config = dict(
    num_hidden_layers=10,
    hidden_size=512,
    num_attention_heads=8,
    num_key_value_heads=2,
    head_dim=64,
    intermediate_size=1344,
    vocab_size=8192,
    hidden_act='swiglu',
    norm='layernorm',
    norm_place='pre',
    norm_eps=1e-06,
    positions='rope',
    rope_theta=10000.0,
    rope_fraction=1.0,
    qk_norm=True,
    attn_scale=0.125,
    bias='none',
    tie_word_embeddings=False,
    parallel_block=False,
    extras=['capped logits'],
    init='uniform',
    init_std_qkv=0.0377,
    init_std_o=0.0377,
    init_std_up=0.0377,
    init_std_down=0.0,
    optimizer='muon_variant',
    learning_rate=0.0064,
    lr_mult_qkv=0.7,
    lr_mult_o=2.0,
    beta1=0.95,
    lr_head=0.00535,
    warmup_steps=0,
    schedule='wsd',
    decay_fraction=0.68,
    decay_shape='linear',
    final_lr_fraction=0.0,
    batch_tokens=131072,
    max_seq_len=384,
    doc_mask=True,
    train_tokens=900600000,
    max_steps=6872,
    dataset='wikipedia_en',
)
MLP neurons of a small language model. Each row is named by its layer, matrix (gate and up: input weights) and neuron, and shows model dimensions 186-313. Each number is 128 + 32 x the weight over its row's rms, rounded and kept within 0 to 255. Numbers have three digits each. A neuron's up and down rows have the sign that makes its largest values positive.
A block is one neuron, or neurons of one layer that tend to fire together. Before each block is what it responds to, as a language model described it from the Wikipedia text at the highest values.

Responds to: Single capital letters split off as the first token of a word, abbreviation or initial, often after an opening parenthesis, line break, period or heading marks, as in (WSOP), U.S., Writing.
L2.gate638:123139155164128164102101165089180094150104108149155134140131195118085088122131143088103102136117132069109129207102135147140145122156077169111165124143096103174123124152160104091111166117126071195101107129127092128150126103085089096073138151191155132126118168121101113169220193133142144133143069128147111094198071080111079140150113161108131136138153103135131151151149137158105149146126
L2.up638:106096114194132126150131160146117136107144123146149127152132137169162131186123069121132183131115202196122116099159144139144089142124120141196180093081143125173157141129074120075054114152102107139131046132105166111132073086166140101171128113139108136129136134185106161189133154133122090131132161181148174173141154102096177131108132117154113170210148085147137062090155186100126119138058
L2.gate1053:116110127114109110130170144201133140106100140132156090092178143119130130067100133019099146137139165198151172050113150125100098102112141153110113162140168136173142158152088130130154092103150161142138110098042147127097102107073112150139129134093114140150156129104071146138087172136129136137157175148172121100183114070115142147152085066098205199152167102115131167206148114170170126130057
L2.up1053:128207116202079137140093118138146146164101151142143129153091148124153148129141122104123147133106149119139152067132102138075119121136129111170110091090118180142103149104105140096121185124105135185102101119092175173063092181099162086107118082140149129182152146181143137140149132122083117075123114132198154151170116108103089153136168103128112120104144154163127117186104128192071176156019

Responds to: Equals signs closing a wiki-style section heading, after the title text or a first closing "=", e.g. "==Cast==", "===Vowels===", "== Early life==".
L7.gate430:168130096136176121203145126085144135148150069130130145116107154112176109114105111102050106158159125134135098106115098162099075126172103175130106157180107127073141138100173122170178115106126145130120127165069040116097112128155133142069208196112094084126142133158103101062125086158135091108113142145107112094120068135100129122152107139133175141088204065117111120120160176046189106100110
L7.up430:166079147176099111166105122122095154110096134144119113197199195083096099183148139217140091089163089097165172126113090146169082137095209100140219144128131106082150169147101108161154154076095131087134110034148129094101102148128129084123152144095127136109138086118069160110142119128100121092134129143062095111150149165113141118167102165105160149099105181099120112095125154173109123146111
L7.gate472:136110143155059106105044132119082158114125116111174164095126128162140183147177097163108149168140211163154142109091145127159123149076131093186188075207151140108185113105155095110143103140131167111113121124121087135131066107131106116161149099084123171118131113159176122108124080139154117115112080087101128146096136095152111099159111150193153139124160136139219134187062090135098161145126
L7.up472:093133102074089128066182107121086067086168114127173122148143085176107061182125220087109132106185145114175053087144122119135098101118118108152142154162124138119102117085146060182096098144169131098116179142161115102109151207131126109138142124137178136113117168128101132149107161156191163153107101109091167061073125102165103098136129159101116131096109103101152087129103117061118133096112
L7.gate581:149091108170139184189139144129125078175090119180144111186134115092129103142113148096100054130131104171167102121097083090125137073126147134149087174108110104200121205182117137127079164115172107094162159124122101141117156148084121092158137085152083149137101097120169167105127122183152133090102144106092091127190094050160075118096124104144115111088140122100140158142134161092127116123102
L7.up581:166140196138130154105158117093136074120149146094141146151128096114132124111134142077125101140091111096103187057090092128143097103163146122133139148103148133110181094111096148133111172057139092143108134081159185153098116155102151118157143139142139079144164149145079154127114096120200159111087140131141172182115080089083189154130124088124142125124126125089124089108090127056075110097131
L7.gate1091:161151056132119116105157147112118148111125151150174153123097125144206166138178176127126107106142104109109095174107189176135138158118124174120142159125174146131076053157104109126118160143180154165181103094132165140141128139167128130115091146135142109154128148090187079142103152168157133164119167118179147147123130074152076156086094139122156095171095136069144128134146141139104126071075
L7.up1091:149150160098126127061187112113107130147127146149130149094174110095125117126134128110113107092100169173115095113127093173144137150106103161187134120171146136166099104100130156090076133100146123074152127135125128168122112132169111198133136096139141129108092113119122058147119120147188138160043098134120113077210148116083172159173155115115089107100115103095134084175107126129143122151192

Responds to: Middle and ending word pieces inside people's surnames, often foreign ones in lists, credits and tables, such as Ko-wal-ski, Kl-im-t, Gl-ads-tone.
L7.gate135:123107134171098140121093196154113123074147135097140203171132126113131201113130160110173113154127139076061079193170161164139145117072121188082152140110118145098147180126045104153143108082155160142095092094127151105173118116090136129173100196094130080104110140167202092107119131172162156117118093092046167098149117155101184128209170108159122047152107162168194084173132153158148085104096
L7.up135:083137097116128152127085165136186155156128098084080125154094119073131101155124129132133069135125050130134128157131134137148097113127080132113142150160143091140098171145125068147174110171106151141061102113123091138154134073150147115150125152174107094121133068173075150161149137153068131158139097147135141089168076113185128174117108123165150096160141124166111103141204152124084125095143
L7.gate868:111140119101136140100113106133112151144151164119107144161155117156143143083182115120162139153101074068152142176115128121117150206104114130162084202128148138148100146154135131177127134097150122149139116145081136181116098108130085111130106108109097094146115063133140104095162134162147096126136080106192086133164113177102097140163153122135154136098106133123086139149147140107089165154126
L7.up868:105127110085185157213139085093110111111131129128121088177130114100107113103114081151134122150101128125133132152170115157137121142078129168129157070155184172112086111121133070128175132199128057085180101145132161156124052083158164189097176176147079123053163084142139089137144159111110106097137062160154127088115122132130123160125145138165130082142154123157078119099093128065114107111136
L7.gate982:186152096144103094124178170107100108109156126179131120139140143126122126134102114146160110084109085132124131121155099100178141038091121141082125141132160084134086120137135083164111126108072148165157079084097076168128181100071110140172183156094141099128134149098112084098120127187124123140156125128142158034124107137097199158128161122142121158150138111156138130110170144144144076182129
L7.up982:165153072085159162187114106104162158068175128136100156124124085087127141163188101173128094127114083127065120128149117092116080139118161138108147121161148138171138187176081124145163152085108136145100133138114146112109158146093103149134131120122126177113141135072127080117123099148132143114145179127113164085132121112177105186098149101129161132128109160153145155167136152155127137184163
L7.gate1240:177193081136117166203054094122122137132143094223168090171144129123075142131104126117163162129114086113103183148174165154119146228108121137160126108155072157126196146161135153118152093210079182181085141117150124138144160149119060118149179158100133113158129079098090109117110165082111123092161092134148135127200138069121156162126143080085116117115088100106127115112132094080051144123113
L7.up1240:119150097188144165104082115162102091167163149091106071191138143176111075135165134123150097101106116089150173107144134144104173140072092152166129133107117147162128160179161114133151027165159145135105095102159106142153104121084046177125152138088129098096093106113089168172172114116168138167127124104099115144113145148138169195123125144165163109152146113147068172159133112119130187115181

Responds to: A single capital letter (often W, B, F, K, G) beginning a word after a line break, bracket, quote or hyphen, such as Warid, Wortley, Writing.
L6.gate124:175133081158107154081098155142158133119174129132100122116122138119134078135091096141122139117207170113116112094160124141160106086158092208117164157121111073078101127078172138166138174133086124137131097128152078216120099186130137148094078088130138131119104059097101115146199165193125102102153131082141155107079095137144148098134171195102169172099098143138105078138134128121146077153129
L6.up124:175154110103111129117137138127147081128141104055096124146112121097168119176099129116127114177095126101098097166151080165157050116121128147095105141153120079114134107139180133068102138225178102137138141124120154142132113127191119100161155085129135141132152157089121129197167125154133130126180131108075091159186151118181170111165184145087164198141157102198067161112141051169110128079159
L6.gate252:092142126133132212182099155146159138160138108086114178165143099142144171175151158182122152061102179142117160153107138098098169099123158151114126120142121153118158137169086128100111158141160125108177131149128135203140165152143116120118103081103177134036128105157151112109118174138112113123186124143151163095132094136079148062039153117103151121069126112130090122090143128146119182125101
L6.up252:145118079141091165090102158085117163167092171075095146140106126101110163154146164090134135121138067144151179106104065081083154119132138110190135139085146135099116153096124125137068128096172107137199146195086148152145148108100143135113171102151064126086113123150135117153152104173156120169169134138119131182129142116135124103093133099115105084162149142189141179088119118144083139108144
L6.gate258:129152118128139179181068138121081127119163116117096118106132145197115131169138124095095115143063103159140132074108154138093111097136146097119122138097180140134135155086114091112139125072173119094143161150124101137171181093197083151087167111116127147114085118127178105109146107137067124118165098079095153144198118096158117104170138130150141109121070160161165076118197099156132110144154
L6.up258:138099136135138110119107132082102132130160157095123124118110154149150153204120165130130088160182096210136069188099110093232156168122124173073107139121149170141108209164159164123095109130085133061095145084140047119139109132184167162135143094192129178126108161167111182073160118137104112172115178091112119085134157112102138103102149109095120093109141101154114117142138133172101155127081
L6.gate372:113157145115147170152144143127136150133120136148128153171115180127125110122103191139141048137112080108133157185137122203111144096092116181157191070116179144119060052132108127065101121086120118111128060065150111157135133148169097111141174148210140077142160115094094161202208172143114154098175163139144141164148117150103144074112113093140150154111112145132100094138137134187152179130136
L6.up372:107090134092123176153127124183132159098119125139110114114083082173117087144174126144145129073190154169159109148174122094122182131100097108139207130098122178157131180158128165121087180093167127112109158138087095130152137151154110089080169132152116149107150126105076134108077106085114044071120063173150154069175118134147119084165155135113095162063120156069169092152084139175167195093089
L6.gate918:130128102146095094156054120124138189089077142099126138188095090122129168174115138170183117119078049145122159168119115141101204151069135113087155139189128206166133101129132118173125124088182144158152087155154144152157189138166135122157136101134095119126076099132184193103094136141138111155146120110180094165122112126199089097102134116109098128127110110131071174092175147157067120091115
L6.up918:189137133141160162145089158070143147148184100156147068182113173129079157147154129178126108119114125098141137116095108145068173113145152141134094106163154128120132094140094123107147104128127118101101066136126173100119158120149126170113174149129128086068144116118124135130146180093170141075118109152193089196134069167117130130154172088165099167136131102148111146106144121133150059104111
L6.gate970:140085101163148097102122099120157199159089036147124166075115118124134124161106098142116164107142179171152140115151162156173075115107107094131117141100129123124141123105085204146138161143101116153155136150052129126101121152148134117143060101058069159049138170066122138128142194166107195082159124180124110139106114150161216142120118130133142136071152103136154137121168200164125140128116
L6.up970:153154124105168132083108147127169165137173182161096166120135093094090090111120141184142113098176110093068135128125179112119130119139096150134139110115108168155148167129154114104178095050121120141089119120113121118125172106108191094115206115139136082074139140135130182168141098095067098140042136139088170163152140152132131098105148160137114181118182088136102170178110130095115108121149
L6.gate1058:117087108155103167067129178090181055103102116113102155117099122060114140109139159130120165147154129105150127156124143123172115131160151145120110131191103101129149120157109144070154136140124158093130107092079176156095130172103161159121120182055166118098129118132133152118170151113171107158143183138118097130147161114162159148150115109131156165149143109119073126106082141127121086093081
L6.up1058:181099149176146103145133170131100136114100066092090129143072115092157142099128164096115188065117088095123213162145114120121176088131164156064113110100190144099086139150116124123104143123162125206140112164110138126099136113156098112145155095117086126065113170121095121101093110134164151083153084074122080131127148161087092082123124144194146185114184140166118168164046142109113127090102
L6.gate1225:145120094134115182143106200151111111137125130102178128112115100139146102163120103086157150118096166147135108154160174145173129154140121131097103144097131168063164134169111134140118165149147131111136112117102106130060118055158163153134048112143125175079149151117115096141178130162148135089182142116107117159114134138120070115136109167176130122150148137179095197149136103153122129123144
L6.up1225:130143143138134104158100094059106115061125084154134157099097115114101101096149095085101111169106090128126164181110183123120154129141153163112150103000168131090181109125131108118107182167134147129138094133176148167101133113117103151134112104164062097075172103118147191136129079134128119129113123118149159128134104174075101210158134142117115158104079137190127211154131111099142099149147

Responds to: The first word-piece of a surname split into pieces, right after a given name in name lists and tables, such as Su(tton), Spring(steen), Man(in).
L6.gate13:146148120157065115132133139165119095133139089072073121209069099090144109121167151131172056107116125110157103167086186086104128111167061140118166149142124148093099086173097091165144088153145115172110096128154132170105062131085140191160103176131123039120176114118074189124099190151112096140078090157076098117151151104147125101050158100159084187105130124146131106134093149118116166165145
L6.up13:150159106141071145097105088141124108110073096116139152156142137171090106126165157119116123043165050132115170079103102131183146170138115122137094101142130135122093134191076164087130162188101124209135087131118076088160139121133150154161131129139119062106085145180120129159146092143116167196134155082111228087067127139151182126152106094123152179126147107117103124077079134186139074146118
L6.gate274:129123111185073115111101063124120108181117137151132147081073111099141157173177109099154084075122094068121193093094157166091066073133181146158144085113134128096122159145096117106080115098130115134112036139083114117160129117095128113124131158090180131123096141099072112181109167173124115127118138152097171073210158115072134191121101111106171149106135154102097127101105127109135113079178
L6.up274:131141167134075197138169135087178153109104138123110155092148155123094159110185061102152103152136131116163136162163046157144088135074164083125167145195159122086152186099150165123162088132111161119111130133118166143111098148121067142104123126124162068138183167150123159136134133144143040153084087129141159144146090157131174094131131092131096124106039130186098134155124127147137169170156
L6.gate377:127130141116143157084136118188145132113101109124194132103178119148175079152148107108114107121136160129149189118150141127119098198135088124156182033121192076095110168168096172138152139159095148145086082114113145129156096129069044186124170103075128157144122156105122122140120118164070154104098101140137113084134069061108150131168112199172161078077091141149125126069152143107093099121120
L6.up377:162123090160097123097140111097135104134088129145115097125134098112093144142111041102112136121091142065095199151131113136052171173107107137107190135088106127074059121201141138154141095158099137113120104142113074184142151104053151119085169126137118101082097121172109090102159150132185114176097110103097152127092152194119106163085125191132180141206102164123105093140169142151134154161076
L6.gate601:120124101156163077149124132134108141082090085074043168157128098127105114155181152144127138153118118100167128117125105172126198095148119120150142103195142148070130171171102107160162108179180202170189097044132096154092134130125053168191086136167135108152121082186101106112149100128095062130089122160180113169108156127134152154112089131180178130136130167137096095109122108141161079141166
L6.up601:093111143123062137161099111081121133111133152068141137128118132115127139145155114149159120133162070058155208109181097090130141135123102126100144186163149104153112181175119066141127092177131158110148142116132113151106138142125121204196109094159134143094138124120124110095128145085067132128143128167152120103152110147112135175181157134151114069072100146133117148169127100188161128091086
L6.gate682:164142149088162106081096175152110128140124103138066149101149130114089079126174131083169098069116128093083154165149089156123168130121104134182119063135148092122098187141100109090145139134111103136052108102135151146169168145136145144118168100164115077109068095128144162161135137096104062099146107108109161147133149159110097170083120156130149112136130159151122101158100085027118175099128
L6.up682:164136139173120089111126116122092147153150096093077131216125119160125103133167082141187143156090122086115123154183114139163163127148188134119111096147108101128119188114073071096091132182102211139124110087131112149159119120100133155091128163187145130059137123132125137156209128119119097165131110178117149139077157115099103153178146201182205170156132105120121080161192154088111117132140
L6.gate1203:155099071100142162168130131106147120045134111121118175139134130097101090118147142083158131071133143172098159142175194109146144140148121112151092186203165134100142157157081130111155092140136099127153109177114155131139151161170118101071089196167124112084082124198108151137162157159067132122118111184192133090131083158145138117137101132178119126105141118131060063122144117092125159124136
L6.up1203:146131105135101073135103134184099130123117071091154138127077140161044146116186112133144112127165181126161138125131166137141162115130096119128163151118100124121144138185140123176102081148125125177116111146101117161114080158161125079180144137129081044107122154129095140078098173112154163113179121129191147198077104127117111109149076105119118102162148142089157191092137161061097156140150
L6.gate1216:140204140098142135145118123137133133160155056102152102104105056151102093153107055082179139154117103134145149141199121093111141120103109142127161146110146165118095094094144118101161162137151103136145142126089150146087166153105136133090120180138119080120140145128106101104141172146084131115159108139198098113176077150149148096154079081166130160126070100139136080147113173106214172134138
L6.up1216:100169090206087092119143184168094117098118144132124119134130158121167125161130126062131139121143141138080085134084072136149109088166177165156168175194142132138082131181143097129125145136125154097158151125061080114119080136080130123073137053127107041168173116151133162120110153101070104128121137150100079141135123112129067133115082100165131097176115139087155093088147145150098127058154
L6.gate1276:164128057088188138103134152096171118135168122085153157153103090152138120150103110139069178078112129139123168113141122170126066146126113090141125144131107090143186139139176088147183146169190133164134138098123124130150113060125131068145142184191147111128150077087080130193167123095089142115092106103141089121109123192133116119079152170156115135171092193173147192124056087200178163106172
L6.up1276:086117121107147149093182162092131119162117143135129154121120079124138144136134110125122123101115111060092151087166110127074146056133129156064120074101139082107104190120150152129136169180145183094118088075141180154126097133105145096134146121130161112156151094125092139105129184100140116204130137137138109109144101128057111201101125084138094132146090083111123135156101138109128167058115

Responds to: The first = of the closing run after a wiki-markup section title, as in ==Track listing==, ===Tigres UANL===, == Creation ==; faint on scattered word-piece tokens in tables.
L2.gate6:132137196109143093154129131114149192097165125110199175112235132129096133074181161181141127061069119127089091166080125060178098144134113085120178118161159118112131064165120068124106178129118137092114155152121124122112179088124121165126177149123172095142097094142140116102082132106131177128159068175142050106163125105085139101148178121128156132167126100148093122088122106168151165154119
L2.up6:080126091161153147079174110185132174117138147079143099132190101111101018172118140140074115100136149091110065137132062166168087145158137123150097105176222105096161061162153128185123099140148113164123156129104060147130152147166197132078069062098118164088122115123102048152169115102162068158170083132125129132136131108124173133079113144179124128162156138142063080129140164212144105165134
L2.gate399:100093109153133119113092118183130114150065126141140093154113132099128120181143083195133113167117091118132131130093110120145141105128117172150175130104098118094127077066165162170136106114118149080111145118134052073110124129139119117044123093175100077144153117129183190170138128133180130085124124077172119160104139111120182167125123148149103095178081116135148175112149161076159092151157
L2.up399:171174108135119144145080119095179158105151113136111136180126123078140091163106122085130161119117078109103089171113125155149135105112138110107135134103167198134136074138084116110107146146164117164157084038125166177127121161132158067100100100122128152161094107118126140138087202156109111109110114107126105148155145080151066124139143140134139108125116159180145109059140162145129122139057

Responds to: First capital-letter piece of a personal name, often a surname or Central/Eastern European name, in lists and tables, such as C(zyż), Z(oltán), Th(éo), and initials like M. or A.
L7.gate48:168104129187136145116144166079126174139095139152088116095132110106090081135130137133148154122166160096168218139129095164097126138176166157124133097104116180130131161095083104092103143139119157115168091093125155125080114078100098132116183094162125096151163095162131079165109113133168114135144081130115144196146133163120119130117163103106179118113120115112146148184130096135193123154127
L7.up48:082092059099166113123087155119080158138106111174101160102136121100150131170179151120101107118119099079091153151168171171110135088168121145079151157153108123106130108105097133133116122059163183112130111144148069174118141089065114117140109076105113166098096098117089126147197146065114145128109122149171141184130104075079076159144083065152102155140136091142175190114152048110132095103072
L7.gate199:139103084139161161159178146110145144098095143055130050109153059124140123093165164130118131134098108127100142153082190136167121087131106120079093154104154121125080099201138098147127118090168121133208151136115140074176132160138088071131138185136150113122156056189077101173153103157054093145170085154094153189136131121085197125137095120153093109123127139109127060137128122134089124093109
L7.up199:121102127104145063170161149100067200094146132126095111137104173153117164157084066084119136168131158117136088152120077145109195173121113115134183118110103189096083095109108135107144150106176128153146139135114094118143163125159132129125147150142128110113114112112127098096145168104114151146138150131149116153151075140152120081170140123109140146103166090181106122159174108135117122046112
L7.gate462:155130157110125138156080098108097160112120194110135124141105083136148097133070092168068179113125067089187117139125165181127117070174154150084118105145153135152123154139090180122113142102186131130103068099174156175136123136162177156130116151063143110121171076129133142154099141068097151055135141168101096144172154063098166129081195084122091121191073132152139065138131164133139079141122
L7.up462:074134146130166106137125147068112123072171031108136088149149035063103118105077140138107101119101106108150156155124082160216132130148068149179096136155173142156150112113143047103126163111127155067144148174134153107090180097104130121118156171121110138081159133138092126076139111138179143106100146097152115123178159117086097197104143154123091113124112148177153097146111117098146128117153
L7.gate889:134198103153100096122164094116164100167131106201104091145097157068148156119126079113156102110130119077139088165089150155159166089104057161164193189194111143170096128130122089164161153053179113103138114064133116141143119118146120121107120126150201134147092119077116088143123141094107071065168128168104157073138125123111122130107128108158123101112119166162142115112179099077051153175143
L7.up889:145138104078112100101140189173085131128107141157129117131107151130141105135095068195090150165133113080091149111099140119197158162171126143214129134151102166137130186151144082104123133102124110186082079139146125096090098100156144094168061137172090094094125145098114095118150122110148136127130080056086146135151100146100107117106174167108184120157117156091142133108082149139125086198128

Responds to: Single vowel or short syllable pieces (a, o, Bo, Ro, Ma) split inside rare words, mostly foreign names such as Kanadante, Galați, Kędzierzyn-Koźle.
L2.gate378:157072097165124129135086161112146086128176144094100127188118139163121121188104101109112121052143071111122165123104108092143052072102083116102143178148139094081079166117090083100104173139160211126144138145153139155124177144115115161167104174156144103152148145083153077160172139055117099123132110163163144131150185116156195123140120138069146069093135145118096128135164067152125093126183
L2.up378:125135126076191111144078103127077112115051061103133157143156155123095116141067159122174155148156178109186138161143120141132189163132172153154206145128153130138127148166114109123168067086138086137144095096181157106091152130129106060174112114112175163137132192129147107166152171108122107148148137120153097138097161156080130142130156164165078100129109092099121116168069136130169084135151
L2.gate951:174100095080142184112122170125109103047074114093113113151142089095079144133132184156131102122092079144107132208142163122159139122121140147135166100126110111097116157203083126128084161180129143147163090137117143135089111148147100147124134147104150097093126171118113148125089149151147126125167123172169166131158124096152119134108178127110080132119152157133139137112155093092224089095149
L2.up951:144108165156116127129141166128170167075110102193113062080069200136190177108128147148126124139155100114162124155122173173089176102091057129093075103149158156113099120118181162117117112112186166126162129137123113101106094071143132131109116114200164183168108146123128120135154096159165140162169069103152110148166130100178135095151123161153157128123085126178143114121141087172153128121163

Responds to: Closing = signs that end Wikipedia section headings after the title, e.g. === 2026 ===, ==Academics==, ===Film===.
L6.gate149:113146154121086107171147150130108086166121169125186113119150141108114113044081124121098121094133094144153126086159110100063105102137128118133155119164211107149114090115143145101079080092117108111152137084068170170179132171147152085172116110146144103132103096125135124166145116136162078106133161135140136140143117113121127068117171182140095081141144162055129099131151169142060162104136
L6.up149:135051117117121172122072147125166091116093088113171082175193113120153141102090108147148097148132143108115101087101078107130117108140153098151118140111140155144122057111080105142149159145126151110168052101112133164080094173157083153091096147186151176082205156163192118067085060081123141198114086109124128162160160151137130110115110156114113130136136122089139216123166102112143112102127
L6.gate262:109120177099155124147089088098115119062141099104151129104121114109142098103125089106153158136112165126127099088097096110152172173140087166162134100119188155147088088145171170119126119121119066129098185100111142126136149058146129208159127125144081126108141106146119159130077135156124118061148154127163108142158124071162133133046130148183138130156090130112146144125123152167085157159059
L6.up262:149116110089114107129147043124143069134131112145174077152146153113136160089137137087154107187094098106191111125113112160098133146098145142139153102139132096113076162127112142154113142117156099140159106150152142158131129163142103106068144157147123098099139125140152053183126013110111141188152101183159137136130129137129148101156143161080085160106119160123132123134120123148125164122195
L6.gate282:152166168197136137206117113148125092180176100155097097198110158106169109128123173109119156121118161147107148114116136158105136168161158142105178136227066083111131191117098123129124172132107112082152129113148133119123085156145132137171094100111104126148162098207103139069161127146134090112115093147142158153155102083090100107087091081124169120128199115143090076075109092139108131142064
L6.up282:123068155126127125134101102133132117115132175141150123128111095137126082122177106076076166148100120154140141120106153105165122182120135147129124084156142155185117069154103178144126089165135159085124142147153156121156118160156148097165084120108093108148142141149068114121157133196126139122131128169122130131116133118163110109191108133143149128180119089132128045171154124109176149162149
L6.gate557:170117122125058097186112102137074109161095189107096116072129160115163125150100117117113121122111135146106124178117043144130093134072085147162146155106134164144163145104164133087095142160108097148074113077189140146162106099156146077200134136159206154108140158144138091154095088165162121176111126065156133160091106121114076190173177162061168109148109098081104158165134203151055168180106
L6.up557:208121120101115150127086129100142087170078067162155130181114158133128176131134135161092113153142126140095096140114171135123150059112085051130098164098100111044061109137143121109180143129128140133060101059067125088174138123103122137101157112167099122113149132147110110091147117122118084134112096123176153161120108125180143087126060130106086098108181156143165165115114075079130137110137
L6.gate592:071082129139091133191099114107183070124122128144156139123096099202168134128126125104115166120164069088138050122147105119110103082179104079137110089124134135103136115149109157107087146111079129124122080087124174117147160154133149104090198081110110155140152135156076140148138137085135180140122169169124140184159139126095158157153091155110177118164119138167143158169144139189162090073066
L6.up592:148113117115161171139180142105083142161097081151168120079130132160180065069124071196135111113207118095191133127135123152133121100190093179162126144203108115107115158155158093087155082152125143176122084113099140093121106139128124169201134094159140072113129144160128128119177157153162093091075131140108124149138130141116111130153120115116153166137115180088133157131125095126157096091128
L6.gate1000:111140128127124138173098199146135089131122096129181192134178129165190116093154130100085158127152172126085093126109113178135109176026156124154129136115126174157151116174193159152131140066148095079121187133179152106133105184110160141118122103110128115152097126065104141107150134140173138114100134149150110137156127105090084101076114107084140147078105068078103105152144168120086090121124
L6.up1000:096065084125055118108131131142126112162070140173102112143187116094173100148145148100153112162146148116212107166149140131158144120149183153157076138159104128076083147137126207126128147110112153113153107071140098118148104165114150124185160164139084113142066199126064091118138088139086148144056116089106163159151167173055152184177195109151158137176173121103189106097122068149128095130085
L6.gate1056:107066099115116154150186161108124128122087119173185199100194141188214122113181100147091164136120099159125128161178144127141129177187146115134091209101148152146147138093149160149113167093131143164142131163146122060128208138144187162107190151160109061165142167133126190114077158112122128088114092066108167172169150123142200134139135183113134124109100154122178143144154227136152173099106
L6.up1056:109139136114150114093129199121133066137111177105113070138138150160118149109132140163056113136192160101145183149099082099079153146161146119112148134119084165151096119107150087162122174081171137172129125164120112091121113114099156154159161131139117137127172105127147122124095129168095119123115114061134121149081098116062132143126128178133134097109173175101080148147091161184176091127121
L6.gate1110:137106140123163113143170175047097141179086172145136141090070087106099108193142093106135082095198126126105149132106163146154062147092163134071139158149133132115120171111170191138152118119143108141074147084076128169106111173084136190119172113122117163129131085077136167129094148151146140116070123124101095113102082099139097163146175113096119129157098090110066062164047164135128134109130
L6.up1110:129092116077131085114183110160112102145122164122149111161060137158147096190118165103087115160135208096117166127161161098138094112149094139127110153146167173099152123110143132154149096139093138138131104086019172142144062127162170139176135137118149146193198120151095118125104059117133160049128106158090108042095198096171139155129121155106139157149158150149143141140180168110076119122112